Part of a small language model's weights.
Architecture: LayerNorm before each block, learned positions, biases, tied embeddings.
MLP neurons of a small language model. Each row is named by its layer, matrix (up: input weights) and neuron, and shows model dimensions 293-420. Each number is 128 + 32 x the weight over its row's rms, rounded and kept within 0 to 255. Numbers have three digits each.
A block is one neuron, or neurons of one layer that tend to fire together. After each block is what it responds to, as a language model described it from the Wikipedia text at the highest values.

L5.up226:147104095096149118122120124114106111135145143115141149132135117115106113049095073143168138103114116107118097089135159115100154111121121143165110113107114081152114138107155129134124117147119131085151141113159143171140125131148136076126059122120184128086172164142168141086136133102136157104111094148069150114138088155164094113114131065143133086112123109138125169147096179084138092086122
L5.up496:139165195098131125139140168091117146101113130156106187180111144151141139135196121118132162110095139154093202108107152125151121153145162096099077130133137122149124070084069142126183135156089113145149144102112107194161151122101106120108151129102180115048138113165114150103142191148165123097134113114123161093147113129075115088125091098083156135079101104102165112155136136123127101119122
L5.up621:116158129120131186132103192112116093058097149096149052124123121116122122080147111136165139136153179175118161085147137106194070115138149158135089154130167106122095096113099130134133104089113151105130177096113105129103189143135125088137072043124126154150094106184138105104134110108136093102146109142118142066130157119149131053116137097128115158076119115016170100132127131046086182119107
L5.up1212:167085136158153106144114171118146125151087186109157155157128105139122114109087091092162147100061117153131121090078067147145063162142104123104117127101116103103181110106153107162101155125115119132160140064051108156150088164132164124135156136188116106084156114156100158138129080113148127137118160116102130130149112162070157140127072063142172100131117123092108175154108158103147123132195
L5.up1248:176126150144163154112141126100118098111089174145134096134143170121128106118156128074161136138146108124146176088063112118190100097064123162130151130092166118119085109150101128057084147119110163089133174111117164125107125176183201088126128100099148105131156190147096095135115109105184153121165088149087107115103147156155128122141110124170159135094162106106116102122115113071104089173085
L5.up1263:101090116161185090135154191115091071078111171126122169149141157136126111154096127044102165089157152180140106093133112159162115132135129141133150113148115105112225130131123176134083158073163147127111113077132128125095089146117126082126137148128187105128207122131146134058133145123147103100127121135105172118113114161132190154149086109128190114141101153154081095152060092087144085137159
L5.up1361:135133101130084105091054122063138170093129132105140161108128091137142086143063096092179134075111121119187107103129141143109135150169093142081135100137128117171139122146111054155171153091125138130133171105071074175092149108098111134099108094100158135144095155118146090108099147178171112075160127106095149096146129062159117124165108100194167163080078119170146113112145115123153107112119
L5.up1594:132108087137107117121062148126125110101112102164170117150111098115138127085182163069150180144116153133138151139179128121135128145085129085132111132161116130179118100140083127126108073071126174116130165136137126187139159183162134086137176141106162104146082181137086151150142091117160091090183104110123134174213086181169078071085133135131150134147100125160148128135077150126072105135115
L5.up1706:217149102116105087180104148130105130129162131174191084121065166196128088085079090033129197116113216082126132067156104198136136133136133125089091101111161123115089167145144142155116111166153109116091131087121136139077079157125135122108125087155132081090136166168145164100113122108158115124117127171039173110125076160115150136090105176112197143078121113108085115133090200128104187139156
L5.up1798:200128145141138168119115119127136139135122111110151146194132096196134129084120153108104122160122172105171164136148102134147068122108122160144173127149205149123121123098107179084137146150102166158179182170078142172099137139158169087087126114103151147126123177184137066074124084107164078154135125113148206133115120152171138119031149157084194127143173049108110059137103141082087103104118
L5.up1942:148132101133121137083141125097126094178130125129118127142145121172133176134176192079155148110159149015130123134147153107130102131125164151123138141133178089111115123124175187139139173131199164136130106128101089112161187093116112076140152135095167123096173083127104075125154141131141140099140151092182181125115085132130158122106127086115104127138115131091139156102148074120072069141125
L5.up1976:139051155149154066134177158107141114131176180151113125177123133115161171061149082085198190164093146097098096163125111132179159115100148098119117069112131139082077092115136156127200091157095153166138135126159123160089142177128133086134168128166160116090171152185146098142113148073144097089129123079098176132140088166135178109115105094175149139075099090095121111133129146125096168104090
L5.up2018:188142145172126108131124125164104058161102144163092179186094118168126147133135123071105198142153176074166133122144118173169081150148139131130115114162150098159150070160082118117154106144104096093097166095111109145084116145212082067151113137155164090099146156169102174090129133108179122125144123121112164152126098189171087073076146127142129125126107097122123168122095096086113161154083
L5.up2168:128082172132088089171146106134092112099187155138177173146120142087172113140111225125121164133134102113105169106126168151104103108140141144088166104136137120163123185118084089133134164145114086082143148112089067104094136121149136085099099159082145114095100137160137192102133077083154175131148093132104151176160117142151096106073160060166126140104105150046181097133126166115159093121107
L5.up2529:154106114190147118152157098107183129139179146139157175187140124131174115057141101122172184076124144104138138095112083160142099142102086098121131069153141109087167094161098110107162122130146154188132163134161147124098136202126141099095128128128153144091138099106061078094159098069151127118078171167114173104141124199090144166088067070178160127067118116133155125153098139072153101113078
L5.up2547:153153217155076108160108112122140115177126105154158142207127141163176165096139127069119135125108157087144184091144117126163106118119132146081098102129148108134096140195068097126112095135090075077188126094090153158060145143136157127130140092130165077123144138186167135063120084071150097111133052133102184143132120159170109074033072119124149147122104164133114097205135142095061165148104
Responds to: Past participles and other verb forms that come after is/was/be or a comma, usually passive and followed by by/to/in/as, such as known as, produced by, located in.

L4.up1048:112118128163090186091152119129074167081150093130116121135081102104120144119058135122123132101103116121149116160072154097078121149125123189116086113071124104110095108124085094180149169144123105106106128127171163089142135105071099067145097158078107190124177125232171113085132145163129109148130125116196158114142123123151122132080169115092097108113148150099153164125123126125135109233143
L4.up1149:179140152158133106098123092135128100130159145140188177189125104063145099130128080062135178097146102064121164093170104091119137140146145135124141145181119090140144080167113123197189055107217162095094108121109140145084165061153155068124163132133093162100090109154161056105156124085121101109122153137155139070126145181117101108105131072102168152099105132167141118145108158147098131147091
L4.up1185:110094136136103126086137129098100158161179133117200105109104137035180157193127113137123110141109119100090103054145143195092072127136107119135138082085157169117067110178140105168126105124146102143124140099191143132088115080139070152141131135135136151156204133089155101094168175139109107110194106105129193108099102118140119140134129108152134109111203169158105104099176102158131082086161
L4.up1415:147080163123115147087096118121060077185153058140095208174175148153126154107128114089076192179088131087142128095221161119092139123181145113130145078157166134114129129116137156121138081131140102160079138127148147127082147169137058105158130172164103151102110120129060052106120092132159117128118139064215112083161139139100148083061141078140126171095145105110160132141068139190087120123095
Responds to: The article "an" (or "An") opening a noun phrase, often after "is", "was", or "as" in definitional sentences, such as "was an operational variant", "as an independent"; weaker on "such", "of", "based", "turned".

L5.up444:140163111110129110131171149102095130114129123182150140188130079132157130143137167162071109179156150159233147113123155072136050109123109097109167141132138136127171114087117120084113115176195118158110109133138141035125166130129191168084196130097121132156104104209081100096170142092090071122113099144118161107173091108217171138117137132070133104109103156157191101086111135146130127143103
L5.up545:136131142136133153123140201056132170159087151108125146111101094117208096144149121117069145088118112165071090124083110129083093127171071099156126140133143138111103129097135176103190152168137098164030158119184109118156185123078137154110099142163145118084207114138118129140163090135075135191151137156080092137157106068148149122171105174124154144143138099130141154128110175152169181125081
L5.up568:165142166147110091138134124141092083115105120128105176115077118196120099126107118098151141104111160068167156105164050146082142162146105191145122102141138107103130162165063105111145105107082099137065153166153135133129122121064144130216158210148171087077096113063186099120127148126098135097146176114107146175172105137183124147152141120021160125111119130075153118105121107150112096086127
L5.up890:142121167116157179145069115191070126098073162145117151094086088129097160169107181143171163119157119157177142131093136112101155140120123152096149127115140180109124093122137092161191177100102127141110087072116083134148143146183152112173121098076160120144122160115103150135117137102137168114097113160154197126156095110129111130104137122102171121122172061121147137129186112148147064105133
L5.up914:118126119180135115098090137103134141173137147136152191130151136054152111140114100137168132125154153146180099107149078110143098110141111123112138076151150142133147171074079086100123095171109100128110110103143127105159175173118092126131199178184091148075128143165118034114183142077092119123119141112093135139169086125170115098079100110137189123098114156101169149149130216105127122109184
L5.up1039:164102112110158112091080146154125137144130092096077137109091166152125116133169154148106090148189150167159104131166085136179097177168066102152122149128112067103150156177137132088123114098077141139104129150162131091102125130095178171086093113134141102129100125132095090147117112069146095116153195097096156184033175087178144135087209180094184152138150122120115154107117143097113080184107
L5.up1505:161075149175155138092153156111133107119101116156097210180082116159158118139105130145129137153146085151191142129133077130096070125126070132119120164131160156103119115097140142134103131137169143141043122140078083112128134150084151127144173103139091065054125146166074158156147102157112140104118168215093171164200097056166166083092134132106131149082235104113112115156146177107127112101133
L5.up1585:104157092155206086080126117143095123137087087110161140171107136104223117132135121121097094152168115108135106148101070151101158125116083146140085143188131147122122168105055156201091142160116049117151128135110094118174107122107115154039181162161213083067158145143116088144162098122229158122108122137115150116139127139162125078073147154195148112138155068186103100139168112108098115142105
L5.up1707:122146093065119099108162152145125140146089122170076162133087119096106119108119149122081113075200163154127116054099100115096107134167120124195172147133144133109096116134080132090113174167176167158108124127101101139101100102070119128033110194178124101116171133162072116134177192126131096119151170125105192140177086147187151099154158121144148100110109138096116151172152135137166075113081
L5.up1820:110104152146156001105132152100098123129125116166147198150136130171136141101138147086164122146148091084138106129127092122111101142163086165063089103111161103111144114070124098095143134096122123090106119126123110179116160200154106115091127136160156096114090137162075173123148109132204147116113156116150099112136052146130153120126086087111142162143168112114149091133077144141128103058134
L5.up1920:092123104143176153145195195138174220093140144136105136124099149109145177150113155147138122130150165159161085113099101122080144121133093155125161094106127144135116150124126120156155096153162130115110198105100101103148148151128077155167113110210142081094119101158115128129102131131150131104135118143115092170185108117156164085150092129161138155124105028165085134170178104064134086133069
L5.up2114:127127202092113119105115211122115112113099116104130117163149084078140138176103171135050119167158087139142162114123078166109064123073086152122151134138180193147129179087148119084092135121161102159100119099078104118133170188129165116119144129184156110135103138070119141155157208102093108132127128179159140134147060124126160089111113131096154069047171147155099130100131235177177099173131
L5.up2138:135135108129141108147151130133172139111179134100130148172124138151110085075131196126109091092136183155112109130086168119098107118131141103086131155156152106100167154151134172143166147104132126117079079121100157165168108178102113130109152167166060086133134071157140127166156132161142073122176130123152136147157134117164178055183089154121129177125142130076081168153143149079104084100106
L5.up2277:126120238141142121092147110171094129151117115118150152098114128100155085149116155149117133131165064114172107076114107160115108115158114206118181095133115130116119171156092069128201178112057202165108116132147160093131096189066181117136153152152163125099161079095148065157074069066109095118107203130105119157138099093083158144121142112079164169107157097138121113064101135099111074100150
L5.up2307:154208107081097162117104122143156203104119142140157174115099111127107132111070101098147126175136108080172130121128102110124075157154055111133133078155126051133186107098140078147176094087196160128131136119104083107193156067105112140140132134120151070073053119104100100122160117125150154132112145208136155122154111115216139130113120171077122098119157086110159161166132149113133114058142
L5.up2443:125167096132074180062125138135131135152112171127112181101139096083114093138164150178213102132147135138164143067103128139109080179110104152113130102172133170153118100155126109099129113111143120133042144132140118081207133129101126158118117107126155091115113152123110145137131091060086103134100150141105178109100050130114104084074198138101134171137162107112107130095164148157147076089123
Responds to: Word-piece tokens inside romanized non-European personal and place names, such as Chinese pinyin, Arabic, Japanese and Indic ones (Jiǎ-Q-ìnglín, al-Qah-ta-ni, Fu-ji-e).

L2.up1038:097165129117187096141137118169168114130047136154096182145060130117122125127123129110130105120153188139120117070136123072095136103183097113130217109160122168101175152136086146096101123141173142118103134166125126198086170120104149140080175143165129081066177110120090087099190133135145126141148131137103206139183090115146099135123118145115102122112128134081135149151154120109149099094052
Responds to: Mid-word subword pieces inside transliterated South Asian, Arabic, African and Indonesian names and film titles, often in wiki tables, e.g. Kha-q-an, Lad-h, Ak-ram.

L2.up45:165117119099126121145185122091094102169128072181127179127101131121141140083116088131140162129111140095162102103119109152255128160128140129147128102130152151131124117159137056160146108123106124195145117111114124156155189137126085070173113103162120122102110103099144105076117125095134139109164168150147145101141087129117179100123054118093162104017089150084190100128104145052105173135072
Responds to: Past participles in passive constructions after is/was/be/been, usually followed by by, in or to: obtained, broken, recovered, seen.

L4.up753:164104153134121112128170148152056100096130158093101087123137164177154116087109170130122136117105148109156150127113140037106138089086067119135148181122132100138163190141141122090126165172138119102100134115152072154114183072149139156114152146121204133123120055104146112204113154127087118117162096114127143139135160093161163134119130139161148105150107040096133173171185161123153092116141
L4.up819:135077112126082044102147137189120145141112153129095133185131160116123095125168113098134147168166120082135169123084156121156062132041111160109133105115163180125115168136153136092085101122156141102068148111117104082172083154129182154128143098117091135095154139040150114138149095123134056110093163084083140122146106170130070089140143163086184112130111166112125128084113148114132169119038
L4.up1223:159128123155112129101143093184151131118088116109101163215110094110170128084120171136146104198114137129182132104111062079101093100159086148086176134131172151148185148160092104092078127062147127140085140159119097149193122168125133130061180091100101115076211092094114072120135140090155082097128209116108164172149190118166127085110161173147148138123119126115186165105120156091145147070125
L4.up2466:137170166151130186100078102161108123155102139134140193135099130167183147123126154117178143137172114085180104081106141124120105120119125145130087138133184091103128085135074117090113154148102173132104140107148168122136103140045150150131168145181161123092166100114126119059098156072088063115109220138096135141158115091105153153085121105121167165097160117132141104127117194124141151103068
Responds to: Consonant or short syllable pieces inside romanized non-English names, mostly Japanese, Asian or Slavic, often in tables, e.g. Tsukamoto, Changzhou, Yahya.